Part of a small language model's weights.
Size: 14 layers, 6 heads of 32.
Architecture: rotary positions, no biases in attention or MLP, untied embeddings.
Training: a variant of Muon for these matrices, 292M tokens, 8576 steps.
MLP neurons of a small language model. Each row is named by its layer, matrix (gate and up: input weights; down: output weights) and neuron, and shows model dimensions 0-191. Each number is 128 + 24 x the weight over its row's rms, rounded and kept within 0 to 255. Numbers have three digits each. A neuron's up and down rows have the sign that makes its largest values positive.
After each neuron's rows, "fires in" lists the words (lower case) most often at its 100 highest values on Wikipedia text that the model never trained on.

L2.gate372:142132144146133182104108129122121141142091153138129141168161112149096126113155140172135136129139168098158134090139129128128185095174117125139078110085154130116098140151118140129097109137085120150100112121136132111135114157110116178141144119093089144119079152161154079116127137104114093133111110139117113150127134170112152101158092133151107178120145134123132124089103120105177133101124162120094144140145151182152109105137124108133128149108121063119114143131087119116131111146157139073134106120120132101097125126111148136151105163165098137112090112128146151102122153130083137180
L2.up372:113122111134127132157110140113152108098127115123133156124105148135114094107101099116185119141142137113158129143108100161093104164135125176145146127131151145157104112115140108146149111105131132114148131114129165138112105101157163169129082123139128134137129118125147087079136165124146087121149159126113122123172114116138156108079194124138168090166166116095134136104094115149143095155109126064155142134094136093107140107149149110150141102105137163177169134172158118127105119156128105160128123126169136099111085136118115212140147135114129132132109156149099154135146125125131099106
L2.down372:138123106132140106198119134140120105098087119143131134129098130125145088138093107090146080117133134184130127173085096152105106157075136152172176143155122118133102143103099123161150117074156130136125140132110148134131132089128135127117106137144132126115146155101124124116142107172161144073125166100112109145162102099139133132108164155144163084118154129130110133136153136143121105157109128085164143112110101086119129139146137137138146092127158157140177132175186127158125148134108112133105161109113127112122108148122117154150158113082163137151146144147119133175097112115163125134
fires in: "september", "year", "east", "west"

L2.gate382:159115097155128169116153115171089142142144117160139067065121125145142128139145126174108110136131092104135113125115140157098154129140155101139109152132140108139149153122137079132145136139131088107147116121125130114151125135105161143120102129191127143122106142125104124123147111105111097120121139203141143102134101119149138121144161142106097162102114117109148125067112075070154105152143122091104099178121133103111145165143147137129120145122122146129112137108094114118145105149114114184140074138094093072122126096167152138126156085126136103112127138122148136148086099130134132119
L2.up382:106124140097125159106162087154105123134122142135145112130125141158117165131137138137103097099154161125158140146080136134109115130144084132112157142127113109159131155119145121126146105137104128081172157102142069070121157140093154145153111083140150167118123125127125117103143091153154090117100085139140149101133142130136126150154091129132112086077113108105140129131132155131134131169145112126115104180162116125103120136145130163098151146132088105129150083131169121116119153108116113081141150141120123133133151149176136097099201107117130106091124050150107146113124110122151136125
L2.down382:116095111127082151123129087115075111165143132097154123129158101155088176161157131131117100136134131155123117107089161141122122163170107113124129138090081100147144128178142149120147085136080119135176137101146099108104133143125130129128129090146090114101126129139133127168121099120135051096138117155147150058120109115129126122148084074166122139090139112127110102117150138125156146141152131116107092162100087124103149138150156161109111155118102121137150105143148125149115100143128132117141113114116138125123163123136144138125165104109120077087114089119140107139101120121157105117
fires in: "only", "last", "still", "again", "another", "latter"

L2.gate172:120151148150136129174118094100110167126104165102121102128124116090125141103121160151151139122126140116151127089110174170140124188132123134145110156109149138082153159162100123152095078105121090102122113063096124143084141127162144154163108101146117106137118123145150129135136160111117110113109142114110089148129157074161093146098092137147131127085093113153101141144098138120136123098171123114099130157109138147130129133107102133117148130148136124138137123114064139097157087088097130127184122091164110114143145130111096142147132123155097149119129143129141136149110095135111179113
L2.up172:097134132150110122157100117105122163138105166100159093136130123086120117118127147164133129140120131123134142099115156167154118142151109157137100196122134146106169173144094138151119098133145074112135103098105161144081117090174119129167102128126119115134142131138156113114118137093134107092122122080076107155132120056139112154131094152183110146119092122164140126142118120132174148089150123133091134141134144147129157147149119116127139176150130135108123131128096147104143094125122145137153119088158110139122142125122102131123100142142101153139142123111142099143100113170118213132
L2.down172:151119121116136151175131105109121110203102152089133130151125123142148133158110152131144133145082128100129117130119089136112102137123116127107101152085140141064142126098080149168142118142137101143113104155103179111107126079150127159172090161106115114097132134111169136099129120133139118084127078098093073106129146068142130161152117115165120141162115166122150149109155107137147141150122141099109134126136144140125116139093124164156154139130106140100160129135134163137140071122103171162106112140109124121155145147147151137146102118112117138127125148145150069115136120163157147119
fires in: "central", "west", "main", "east", "modern", "common"

L3.gate871:139103117112097105146133158107138118117101102166154120117102156175110119064099129186128104139132152136133138130083077155118172139117090139176152124123108144145132146136157100158137112147156111137137142087087079098115119110173127147136110100150159126135166127130114107113101094092081105124162139100149114139149092139083138112137147162172153137139139095115115117149096145133177138168122163143104128149151180115122139134159152134111133149126122105179141136101139108105156123154104109084122146142152108143104179115086126134113106107087132136114117143113127150122148127105114112107
L3.up871:141116105140109146143125177110139110144149110139167134135154132155150135079111115166130099144144114109122088121111105141115184142117108149169140156129148132131115114124141125141159109144135128158149107102079118120144125142179126149164090089131142133147137152126113097122081111099100123132168138113134107113189088162102118122155182174177127126167119100141130115147147127105198117154134131157107128118141146087113127124173156150093110125138104102177133147103137113116136114167104117101115126163124076125099160102117135156122100134118137155088107152078148139161147134118123130100
L3.down871:130130109113104108121124152135124147133079123115144105139136090128133080139085145155108133128173099104131145105129119108124138124107143134147129106121093134138115116129135078136127094139157129146148111144095122107154096061144097123153148092105162134119134117156131139127129092123098108118118160119074139154140130124169119125101130168157101127150123134101082122130095117101133093130095178115134105093091138095114113107158129126143167097114152103170131142190140105093129170092165178134157155132105148128128161150142158186119126132060165121120139088124130167162141114121123143120
fires in: "would", "can", "will", "could", "to"

L4.gate189:114163142126109109111129123104108131114148138148171139150117151206140136107119120152099114137141130128099124105106129159117129144126133109167144132114135100126108127109150116137163167125104095114165149082128118114114121128131147145128089110133150103143136137127110111088146098101116106161117158147121110091148103113093158104174150128181130146136116134176119110157126151123162160157141171167134115121162148091148121142171152107116155183178094117106149116107118137116128167172124083099114128124115142099112136108119107147142124108103206139114167130095134101093143149132126094067
L4.up189:130143116098097132137132128130150113109105083166120154113137153169143127140121086121160111135152133120099118144104089136114163146145112142159167129137110141160134136163079082165150116153161102091167136137130135065102119108175155161142086122103129181105099125135121114147112119111132143137123115060150137100158119104105134095147157133155166099161123124139105119122107111078137117122105172141097153138142153143105100099147113151121101136155145113164167115116159100150179144155127105100154124164116150097116118152131105131126125120108105155126164138131086121148162153099143106090
L4.down189:151153095154119110117117169131127124163097131082127129140134140136120094105125148151126109095162152091067123153084119145178142144130120159147146147135103145157112106164166092122127104129173127137158132126120089103136109088165145148142134087109199152160111144132147128119070113103136124122125126143099140135161135151138131117118154164135134138163055140092096115117116105095155087143097131127100123103110138108123112115170095149143157129142095111160083151149157115154126125125125144133115142162124118130106118145131153135126122113095166137162169110097141171155095133153110149102
fires in: "to", "not", "could", "should"

L3.gate382:113127126106135124101140145134187134136108092158124142125142137061171158143123166120138154142121103125148138151110122140163069099141138128137132146146155084139158123074147137069127120141141103144110098134118145126143166144107113109105133155103100054123089161097129148123125126113112157091124123168097129137131109124114108155131147139161127150121116099091175112107107201123142115137155086127106137151129118122137126115129120172127100127151134130143127133101133131140138123120103079178085144150169156138127156145159108132123114108131094152144112135168117162126149122168114122190
L3.up382:120111131111156060124134111127142161158129142127124109169141116162158125104119104110145101129150114112164110103133158117147140109133149089115129153145131104138139118113129140112129123092113140135113100111150127105193110104137125139116131132166154095129175160135128121101156097118113148080136131155092182136147149106124086119158133159148132127102153147118162077136138162085151138100110158138124146113155101122144121100143107181125123189108129105158126107106141157142136103137115087109137070202118110175154117144082109118096115116155108117152125082127130117156100138131154116164
L3.down382:182121098120169126101112114123145145175115169070121114166113122129140106112128145098113101119119137122153117130133168112163128103157136115124144111127145137151110157112166121146152153149127122109105114109091154169155162159101126118118143141161112078147154152137129151086143099090112125093129127153101106155130064130083111112129123159124134106143172151119168123134116147143178138130090130135132114130164139097174121078159088177125129140126117111117120090101112139127108125142110133136089098131150107143183139111147135092075145127122113145114144117152071150122125098158147162142
fires in: "born"

L2.gate914:094167155134105119120159110169131141137090149147150098118100156152143177115115140131132098156135119141105101106152131109101115098139161118112100140144128144116115076084149136133109150124131092120137138151144129168101119127148120144105124155166124113099134129077157110077114113130126102109169126159131149117130121136176133103098189121140157189128134119102142124183084086086128120129163143141088124124103102110130158113157163109123100122101128087176109139124129145096157137146128125143131120122104116130078127114113137150123113094144151135132064110120140100142138113152117103055
L2.up914:140140203111082174141142114154113134104091128098142112125078114140118172120119137095134135167132128141108081132133090125145156112173142101132086145189099096146154110156165143117100140110128121132158172143106132110097139196107125111096111154116135115135143158124162117082155117121111125117147156167143166140099128131160110146127142128140140169132135087113141168159132140116116144137152120148127121142160113117141158129111122142112158179116109111130133121113164138097132152135105122137126104168089123109118140116135130137076174108112165150125099080158114087129117119130110116092
L2.down914:111133129106079114159106126138077167154124154104095094154126150125106116103124118117156120106122121116115106099094088154134147136091104104177092126135120073093116108115119144179094119105135140142118114156142172130126121096086153131105094126107074134088120099117108149146127112118132118155112123131171145127111099116082120127104120060166095089109146136140142117080138148122142135127109096119127096098140141142111150116136104171137117125121127152079086095111122149093132157132138123096127155154133127124140136086174122109120121133109113151120124059142101161146145099112089135136
fires in: "only", "activity", "again", "order", "least", "clade"

L2.gate856:110110102130139092181128126117147119107100130161137146181155122155103128085084145172140100130105126156147128131134122144131179149136119093121127103118131130150157132130147148121096130091146175134121135131100103093081127112159129165146117109151124124109125117094085104108111132135114116137104119121086097130125119157124136109115136132129145141146130132114123135131176092111145096140104135148115147131116228123137114114140175113172173130126151113143112147166136126128127105078130131128131121147134087156101120104096178164140084141083148129116137143149111172127135133166059102094
L2.up856:117063094127124104169095139129140142113119098135107155139103107148096121113148158187152117117097114103155103112156165169189136138117140102117133139127150097168154130128129123128088105128136139129095122138112104098140127131155116190110139099135113088123117085160079097152097120144135082118095151120120095136107096178159112117133096135151158111082108106124100125131165134115158088159115133154127131121141176112114124103149118133129118127108128117156135164124127135072117103107126118119108105119121101144111162151147139165122112109079155108123137147120109177132122147174106126085
L2.down856:123123144113115121157126142140130123087053139140148131127148071141119120158106142172119129091151112137122140103157127130141089107110157164140114125152096137148131130102104101133130140155157155136111128139131124127144131075161119083158140127121176119121139110135092113118091121152117132080065135138063142149119139143142131159109129133166133095069120121149096129131110131102175091129078174158128123090104154109128102062150125108143161117138157125148101112143148112106125172119144123119106170141155158142131117127142124162123117127061128131132140114147116169119151142136126144167
fires in: "would", "may", "should", "will", "to"

L3.gate753:110132139125098147127156165112140117146120107140102121161121082138155120120191103168098122116125129095138117139147173115151138127159138125131169127157131148099146177098110127099156111124120101120098116139132146103161115127181131109120124139117120078116099127110127113111085120165107149117149133118090124110111135126095094140134173136113137125168146152132147082128103135125168123156133167154098158139137112156073123107074168134067087137149161139111123122109119158144135133121102097167140108097144167116114142113175132139097165131159150136149115153167112091161158138114162117172
L3.up753:102113121099139137131128127131131114101098119112116130121111092157158142097131068130148153128141121159196123144186167106148122096103105122186123170133113141131179137137114162099137121072147125146093116142124095101160145095163096118122140144112141130132137124076141105101120132121126098142108158149049148141143172114113123135120107144108093143162135133134156136131136126124134110135138137139179131149065083149122095098092096154146106112099124132143132153163128185106106130114098151103130109149107132096130122155136143122140148112146131094137129184129095108118137106138157117136
L3.down753:156086120185134121105120183120124127130109155103139115132097118134112117139144144095107101131076173173147153123083123167173125126148166124124153141167093121076128131120163081140125137138132169134131132134160080095141154113148125126130125114070128106090145140104127106117160132168120115204176134124096104105114125145140142110158107126132139142177130116127154116132117130160135135131149137142110091138114114144126152139086148102094133131124136176126124122126146113093162090171101153132121144114163114140167128131137136122125159136169133120157076154169127118137133183139129123127
fires in: "medal", "put", "born", "medalist", "bronze"

L9.gate722:155114182128162134120130132099143123138105125123103109142141077162127119127116118096087135103155094142184113164133113118147144103123140166092161125122155135099141120150147158100095122149138132089144095138166094131121127105159122138128118131199161149129115134153152123131126136116140104099082144136081128113167097096158172149097125141162179154118130109105141136128152123129094150107163127168128130132087141090132128129140130105135118153148137080113128123095127119145126182195094104153127123139143113111080117111167129082090115167121148124137163145114108143148093119130123142100
L9.up722:098117152133103124165139151097130097111132091107131107121134065176146122152093145126161147153159080105152125121150149099127158088122122122124126125145149080145122126127132136063125078124071123153154110118102125099147106160136051128131104120106141138114126084164132150118146132162099114114096098178103112111107085098147159104129122126126150131113087104161115125172128115149110189136117142114125158140119151103099157125143137126116127101153141102088136162126124113135101132140095108161132117145108165103109076143134117135143120153133144137118116102115101119161126170113153110139
L9.down722:159147113101109117106125127116112120172167153088140125149115095133156173121105080110107137114170128136153141155137143157121141135129094138129064141155141148172122137136170174143106131140124128116083096111148114135101151171153150096120133120113140138125073130139104093158115124092147111101133160129130154137109101108146122147127145116091107143125103125111132179193130139146101147114120132134149170153067118133095154120173130146127164124109127146125138127112120108153137124107142134136123153132133146170055113147172144130097133123143132102152127135134135180133138179096118188107
fires in: "took", "take", "taking", "takes", "played", "research"

L5.gate643:093151158148104138136145154149176117150080131149163132115108132097139093166113160140157156107139119136113147119112160122126144144121107119161135149130121136107136132148129112166096107127181122113150128122156118154124124136126128115153118128108102083159098105127121111132119149139142082086168160149136114120130135092185135071134147150141114134153135110122157103107140158126180132131119138125094153154155144075121191135140147129114134137087127147133150132152114141118080123123098129126140113134136128108167154138117082054140110116140097094132092133092102146109081113069069125118
L5.up643:127116135141103140166048111143127177076146099107113113146111133155099120154123141165148131160109094102095139131091146102103111154100144139095143129140129105166163162118124112158162129109152185092154173110151133116136157133137110112102089102168123157167148124135126120107122125105121120089148143166142112164110093154179147115080146134107152134136154104109118125146137131145172135116128101122179145111144112168142158117103155130133128154144176145108118123124145141121137088151126122098167132145126131148148163109097066142149142142130134141126121138160077151148108111110142111114
L5.down643:136097114144126130137149145162110134080139092111121142111117110061100112113093182107161126161139147098144085127151148149128097147118139103140160117121122075131116150150080077187101128140166113132104112147137134129116106139110160111135152119173105105093138133174125082113120108131155130122115157132122097100128172148122106115161115119137184125165146136157132164133103130135143136104119128089123118155103091108139129133085162150116160151144144098133146125154114166202133125121180149119136136111106129072138117134112130127092125134107138125145093133153138115124114102114174147142
fires in: "of", "north", "pillar", "east", "west"

L3.gate202:124140118144103160130149126145127171121159126133101120155131143101161139151124099120144133090164102111082120106111129160101131147148152120141090139130127125113150155105164114096138132115118106087156121139108088130123161136132125112188132177119127146114163185123107155128125092138122120086112158165152128103108100137144135135151118133149130055166135120132163093124172134138179161100138142126125089114173147118134150099160139132089116149084111129135098118147138100113097112138114122138127138154111109100122142130165075101115112116159090153141134153112121140153122111175112213138
L3.up202:121125091110128140132104118087141121151152110116117147133151154084160143094112105135145148111142116112112129093121106126158164129164163097114080141122103104111140126098079135130141113152121114122118123127116138132139157122144131103175099117144089147109111155127113142117119151125144111065139170145163141148132096103137099138142138190167068124188140118151131089164182125104123120119128156127122066123126121095121164151139139126145106161101100143137132110150143124105098127135134064138145109134144105128140158117157121090136123145141097140161134165143161156123083147116095193137
L3.down202:117116081116151117122115117118165091136139152124118144120142120125129116101108155137154128116110139108132134134140106106155149104164160122139097114112110107143134139123069206157122152147163165106130090120118146106188120111142126113144133147145067133128144125129128145112089170096119116100074161127128110134136111145122105159132124141161091134173148098137160095141157117118110128134116144082125120115103086134166122131146137147130164125134067118146150124148110166095087136108110076147107149116156125134171138137176170099127159129131110121170127116146147102126097100130117181175
fires in: "not", "on", "for", "with", "of"

L2.gate980:144145114104095105151140157116088148127116121120136120161159138157119114144119140204151109125155127158154128120145129129110183124118127091177135156121166155159122155108134144118106124140143129121095118098138110136117107102134110156121103108147083093111131115122099110107085130131129125092140182125126123122110102158095139128150149155161145172133091167170111086163149131123168137165150181179127136136135139144123115091164112076149129092127127081183141144156112132125163107149115098150137128123132122116121147143123148162133107115077166155089113143090150142108129114122099146097
L2.up980:110122107111082088131110151130104129146160132117158143103151138113103110143089155187113115120159139154162102126154141170105186135125110121155120158105124169179105148133128134110102140145150127146110126132101138127128110116150097181140128109119123113102159129129095104133097102134132116115157161111122131108128104127103100126161172146139147098126115123148113096140144123104132129150151178145103131109129149127109127127169129099147131091103125114118115157215088149147130121177111108118143100105158131125086104143102142191120110134125168159090117152090135183095145107103122130094
L2.down980:131109126149082145171115136138134126125141099099158142111160101116108128137079195163077141126162098152146124128122123126111132133136117134136143120114114174150148125161150124111123129129154168143083127133099114129127095103133083145135131096143130128104116099113122114135087066181088115077121166129098144152116113141154140127114152152163138144111114152150094136125106105104143108150132166133107116091106161085099122108138151107146137092123135116139101118183121094161114139085144133108127132107119112140131142138112195188133117123069132113129095105143111165143125128135100178125
fires in: "would", "did", "will", "may"

L8.gate30:150161144112080126082140177081145119090124157144165112152128177128151130145102123127126111107155145116115121118174135125107149108135111121083124130144157142139123159131141129107110126110136147131107129095135096130155136088100118107130186144141115141100130127129123110110095168163093115111191129136105058137096123169167096157083172138070127105128105140104143111096127101129122098101128111149084114107095096127149132079153137114135146137159130111169109085127108148131105138129123142150111142117130150155129141138125086101112136136150087132126115149141086184128146138164118122144
L8.up30:171133119093150166107088136144145131110131126161116117126150100197105137138125141126143104178113134162152169161152150117145132110092132127141145080096119099160137117147131096115113146120147102139120088137135113123111102104117144122141139099143147139127122105148116116141150103087122095161116143167118116118136138125135101109100126147136122155119149147130104111083150117088195087135105104121122111112147108157168085123114145105127138128137096143119119078162082129160133164142075140088078070109120157119136137167128097103116110100100109138155105099128102113098066125120130120156
L8.down30:104139094174137122148160131137124136149107148104151115131110125099119087124100137104127135093118115175145076130148133142103149157179130095117176112116110144140105149122146126138089118118118163134128140137143143148112155037100132129136088111115130140130145127122106146127049127188113160071132145092119114133185154123115127146179166093127105096140160161137160142094104095151123127102127146149126118133103140108151158114124111120145094110144144147154123106120146151132155116120124106162146097144119119117152133102102110154103092139131131111121118089164151147138122158181123135162
fires in: "for", "of", "in", "to", "by", "from"

L11.gate467:146150143169137188063160151104082147110123115117079089140136167120096152155090130127089128152115124152126093114127148108096119125120129128088160122169073096136170122128126145131078130123104144118113125121142117098151137134091132107130136134134092176142118127124135078150111153125122095162092121137119137151125144134179138142110182118114149125148149115169126099125096135140092152148115142120147129135141150129121103131123105127099115125088117141180160127120097121146135133147124129125091118171134112130174132138115073136134123153102167126100150081156180127111163140129100121166
L11.up467:134158130131122109138169135139099105088118113138132132105126158108057128141092139120123162125153146119122159114107109117088123112081147150121056114134135096100160182101183145109113091115149151092162105122130157092117153100086107136147133110107092104147137138107113132132168164100119137125116113147143131111109139167126112105118144122120113153156106129122136087178161106140101138131134172073149143140125146120113145091121100083145117168140153139152124124113086123104157097166116118127141142147117142113082133084130107160148109141125128161109092149132088152128111130087118151162
L11.down467:160111111160094142100120127117128115132104118098141096136135107118151083167133080117124128129121109122112125134133147128097162132167136122111156139130104166134162139143131131133119153125121159147100079111102129151130138022104139108120115149111096159145163127118149096127022117143137104140108143107109183121138163114154133151121148137126126087154115108181147136109137134139124122119149123144122112135125114122150131153132120142127110121120106148173125072157103116154098118090139158093082138105125153131137102132106124106154121147120124150131141098102163187148147141121110121183
fires in: "of", "with", "for", "on", "in"

L3.gate356:156108116114135134117169098145107132154133144151148095099155178115107132086147156126116115152164104138135143156095095094115102085124098103099129119171146090157133101167129157112157153144111118107159097139164111129124115116101146109167112092103116096105156137129088156109122144126129124128127137125072118096112118140152136158136176088101106142110108124111178102109101118136095148194153161109115121082112119083159129143108186154136150124143122114075152132122144112108153164134105107137095123106121121122135145145117094120116138143135127142119169134143133135112099168130096122070
L3.up356:120128129133118109130146138123119110100123152157110130089162230136149130137086135096073103125165070118144167163118085115140135094107116132085097131158132120128160113129152120112125127092101114107160123134148134142142152135076109087118093138174099117089146130140087124120117106140112117143115102141158116075115110098103160132147158103135136127116153116114149103146082133112085125145127139123117109076105149098127165144174179134131168143123131131085126129120115108109111168153142132133107114106120149142126110114139109148137124120108116144096145135122140142111082124113094119072
L3.down356:144112141140126134124125117109114132069148121122126078145133100141089122161121147138149089130158095138132111106113109103105155144169133179114097142136106133137143119132116113141123118150113112119149100121116108116111141128086117160118122147136090113145152109133130136178132138088144079141101080168140083108083138133149129140112128112124090137188113083143168159123071119170126125096155143123147185131113145095118148106150128147174129114152115112092103114141116163125129111148071137145115122102127071144112119118163155109192143137090138159160136104183126150128140135142125140149
fires in: "only", "last", "took", "first", "number", "taking"

L3.gate906:123125108168154087088147114139137158155121177099078104163157130093137120092122120147147119146134091116167131137134167102130140098139102117082127148106150103155112140118154126068100149126095114122133159132144142163158104153132117138103141093106079128162149151129111145108138162103076092108162122141141094138145120140134087138114111133133171118154115060111127175140121121130134126132126066133157102128093105091116094113107131139143167100123139133156126118061120124117081125132143126148138140112130130107162142111107125151127109116142124120122092153156135100145072097158116133123
L3.up906:100096093125131121049101122115176143144125138118092155153145114113130080055115060099147091151157113138149128104137136134137164145113133145116168122104136108168151122099155098108084080136133143116104123120128123126153120146138121156127127104093097119145136136126110162094159121135099124146146154184111114098157118119099119143144105093152138120119155081111159148079089131106140146112077112125167126129103113076117122135113116131120138135119147108147094121102094148123082117147128119142080107147154147100152148114109134112130131092142144121135127122147161151131107118159098128106
L3.down906:143095109141141188142146118127156096111104096109154150147088107155146078123102094107177134145143126178134152148130154142153154123108112125142145131128118134147085159093164120171131148133154088124097096135110129141158123136068136126193110128099106127145130130151132155096158111140124136139093151124101097156123134117092126131121124092142081121119120124139145140111094105147167109123120104115166126129169112116112087116133109145099141150106137101133113156148156159140092166107112122131049138103180135104116107153117092101159124119133100120110138096144119147099091166142153132115
fires in: "born", "trading", "man", "woman", "don", "environmental"

L5.gate55:139151106128114133125085125165099150125120098185136123168145179143125112158113118127137084114135129131125146158093097129121118122101126141092101172101110133131144143140161114140165139130099133109090126135148165130159135160123115139122126071160149182138104172168124125090102139084158102153124113098092132106119128146139129165134104134097120087092114111124107125138131139129104187104140146109074087088127122132152091097134161113115139162188096135167123122115116106119135152145167105101107120145101109140142138141110098067134125138141107092104109134164126132115114155123108104155
L5.up55:105141097118123135115140131154075143101149129150116165129153147186099127145121151112111154185133107147106146107105119144094145127148143138134123144111122111120135147076119098150169122134104079077162148122107162138108130161124119092184095068137096137128161136130110130122108104136135152145119154133170153105129119151190097134158155154153094085137120125132164104077114089114126146143118145106101126139100103140153106146147129136131155125147120148169105090089132091141071132180107092134123156157128134125120134126159097152145132135128116134108094135151127131111097148108146093123
L5.down55:131128097143170094115156095118110144111161125097179147101117124185137097176104108122093112099108088150163096098137125124069141162103114131132150091137104095134144155084127139157154097168092160122128150117142147087084138120118116125120131082123116160101142080136115145157138122114158110087114141144140150168136113131148149149099128149171097140130131136123156108151121116103134161139098132143117152114092098160149118113137111121112098107144080128133106062096124135173124166130108123161131162135158132149153130118161098133119138141086133147130164141128108120145140169138143155132
fires in: "of", "time", "for", "name", "thermo"

L2.gate377:116113142130137161135162135123134142145114139149155139090144147097145133119119116110112127104167118137141114142119094160105110090119158103120105157132106101166132087137125184077128097172147109156109120176119114126149141127129117112120119145158146079112107161160095183162126175095106158092112153117093111101142114139119113146158176122144118121127083095126130139092101160129099138154119103140130122078093137157091144124084146130159121127098113094135132138071128129123144169124122099150096090155137150109113105164163111180131132129095117159131139148113109164156117085145108138130
L2.up377:111141105142188139119116112167145180116142158114140151109106157119122086134130117156123158149103103158149130111154079124140136069171163142123122173128156119118113072146099096134134103126151123130125163136131156135165134120142110120154105120114125108116096095131068168148077138096125152123150078155097104141125136184109132110096160131091155145154146103149133133123130128107073133133116119144094161121078131116129165114142116139143154118155150094111105149104133136133138114154153114139089131133129140101129117104152129162135155113103098120110152125111147194106135137113132151077
L2.down377:104137116159164151109163109129146123115119156109153133119114127139096100097115137150137157176095107164170123084132121126131154125143138126069148116138137105076098100137150149151121138122158068112117079150151140125149142120139137101166109109123146123126098082156119185130096149088138145120167113129154109130115113136107158118123148101097137154144141122163141114113121159120062123146086131133138152118092158131132163094170136141182116137153131098119095137124113117128162169142142125118135170168164124114123103130145145120131117125146152129126156110144151218129134140092122131150
fires in: "released", "release", "take", "took", "gave", "takes"

L2.gate867:117120154124166160111113120121172120163119115139132116090172131137111139144163115107143121100149065145113132135148170104160135149172132119140103134108108160125158114128107160146089057135109121093114145097145116144137126111136098137100148099126112133147104156130168145118124135116096181136128154073128100119124129097120101130163124122141101135120139101125148125121129143153090142144166103115150142129107157080107125137110143177190146100117122145129150135146084139127155113132148169151100117160121134116152145158109124173083168078180146135121144107140140120097082092119105135093
L2.up867:116129133116187136160119152144151122117108129112125118103162132125144117123131119095156126123138091120112111107116131134114152137173128196150116103137138139115153127129121151139128102143182084094096102135155128128118103157088116115093136132141133126141154107147113123140123135087100195123129153110118093121105142062148119138142127145138144119128144051129123144103110124162128091123143092125142103125137181123100131132134121185140153108151144121166125089150093107093155103132121150165085121169135105079164129152111129184129120097151136116162141150115130138128120077143132189124
L2.down867:104134112117192102147166126132132106128096140124147092145146129156162149126128103121139131117105149143130129114121110131118154124149117159119119114129108125140134145096125126145162091129136086131130105094131136139080109131152100157163152205179096129157171073146119172129138120157139126178142079089123142153110151069101128135098118135150106118147120080098106172116127149096150124157122129159139134108123176121134137148089103166156131127146148145124109125123128103114113141155153138151093116155087146102142086142088146176121144172141124174125139161146134130111152114148151155144
fires in: "main", "northern", "central", "southern", "lower", "major"

L2.gate918:105120115116128136098140131124116134117117124117101146145136150153124118131067149129101142165125148129168110122183123172140123127114137117130099130114112156134132123171122120175111120134154149125120133133086112126089095154156143152142082096146133057136120104108109149102130102125111140121107172087139107099138137141152150123109183116123161115128143151110118140151129137101183115141128132209153168138129127087126127129176125146158105124095119123183158125191129134160108125131114113120133096104142131085126155137117150149142145137092159108116177175096121173149154112138101091107
L2.up918:116104121136107143148136133137111149100144121112118137189123115169167116121084105151141122126156161123130116107153110136098123103097148131118111109114140147144154141142146111173109078141143144102177130172092148176153103129138135141139090107104120131094133120130137102166131086151149133104134127133108122111121106143101134171142149107151149086138129142152120123140119149105167115110152126160124156149127183114094121131152169152136088108122190102168152122170137110133078104111083109194110109167131120111119114134119116153105145113113138166096143144123062150103153123119111086103
L2.down918:133117129128195115095107153136130117109120102120108113168146112092124123141093137144113175171131128112148136112112131175128129146075129133142111132119147179145126163105132112154106132112132114116153083138053097132143093098146124168132114150097132114131101120090132153112141128165074120111099154087112126140110096129129096159126148157168142135103120106126135101145106152095166117134104126181104084122116136123142128117173147127139129104127155126177125145141120108120120158103143145156139083135124173101160106141138146151139146134070142145134150134124113212150107156133116112132
fires in: "would", "may", "served", "serving", "serves"

L8.gate53:116132139116101089164138138110161156119136106107160089158130125136055150129108137150146153126153120125148102155127157133127155086110114072135140141119125138142088094101151104173109127162184120135139107120138103108113127116136087157165098071121147122154135125125102123147104104096120122096108144129107113116130068156108141093074116148135136112145152140149121080154136159108135121185138177129116136128132143121098143150095118159152104137115136114196128091137103136099139160157118120089144139152171118117096145125126128153133121126118149164116147160146115145110137149154085135089
L8.up53:108102136153120109106154142080116124127122120152126119155123129149136111121098103168148154115113090143143106126137142114112123094157127092147106171131143120129134172159182069150064161110101126104182162153145131120157126123138129127134110097151147103129148144112131101099122109115128105121061128141173126127131078188124117145101119135110124106098116120138143096132123138086173134158113136110119146133138154097104145126174166163091167155143121150132117102148078114130116152173127116104106139137130122127114127144087149141136132145110154184104114108105095166075116157127124105119
L8.down53:125127089122123119127125158116128162150130106139151139131150105172099111093142159182147147130143115142139163130106126144127145112101123110137190129104132142162094141191156119122128118139148133143114173132132111087151120082176113156101090110140140166151119092133160161105082123117086101086119133127098126146112124113153125120127114127134120076129137169102114122117131114140179123125102139152118116150168147089161126135180120117124136148159147119159109161199113126138116141129159126114090127138133144132112132178118131174134107099115147173150182096106112139134139158123147159089
fires in: "would", "may", "to", "should", "will"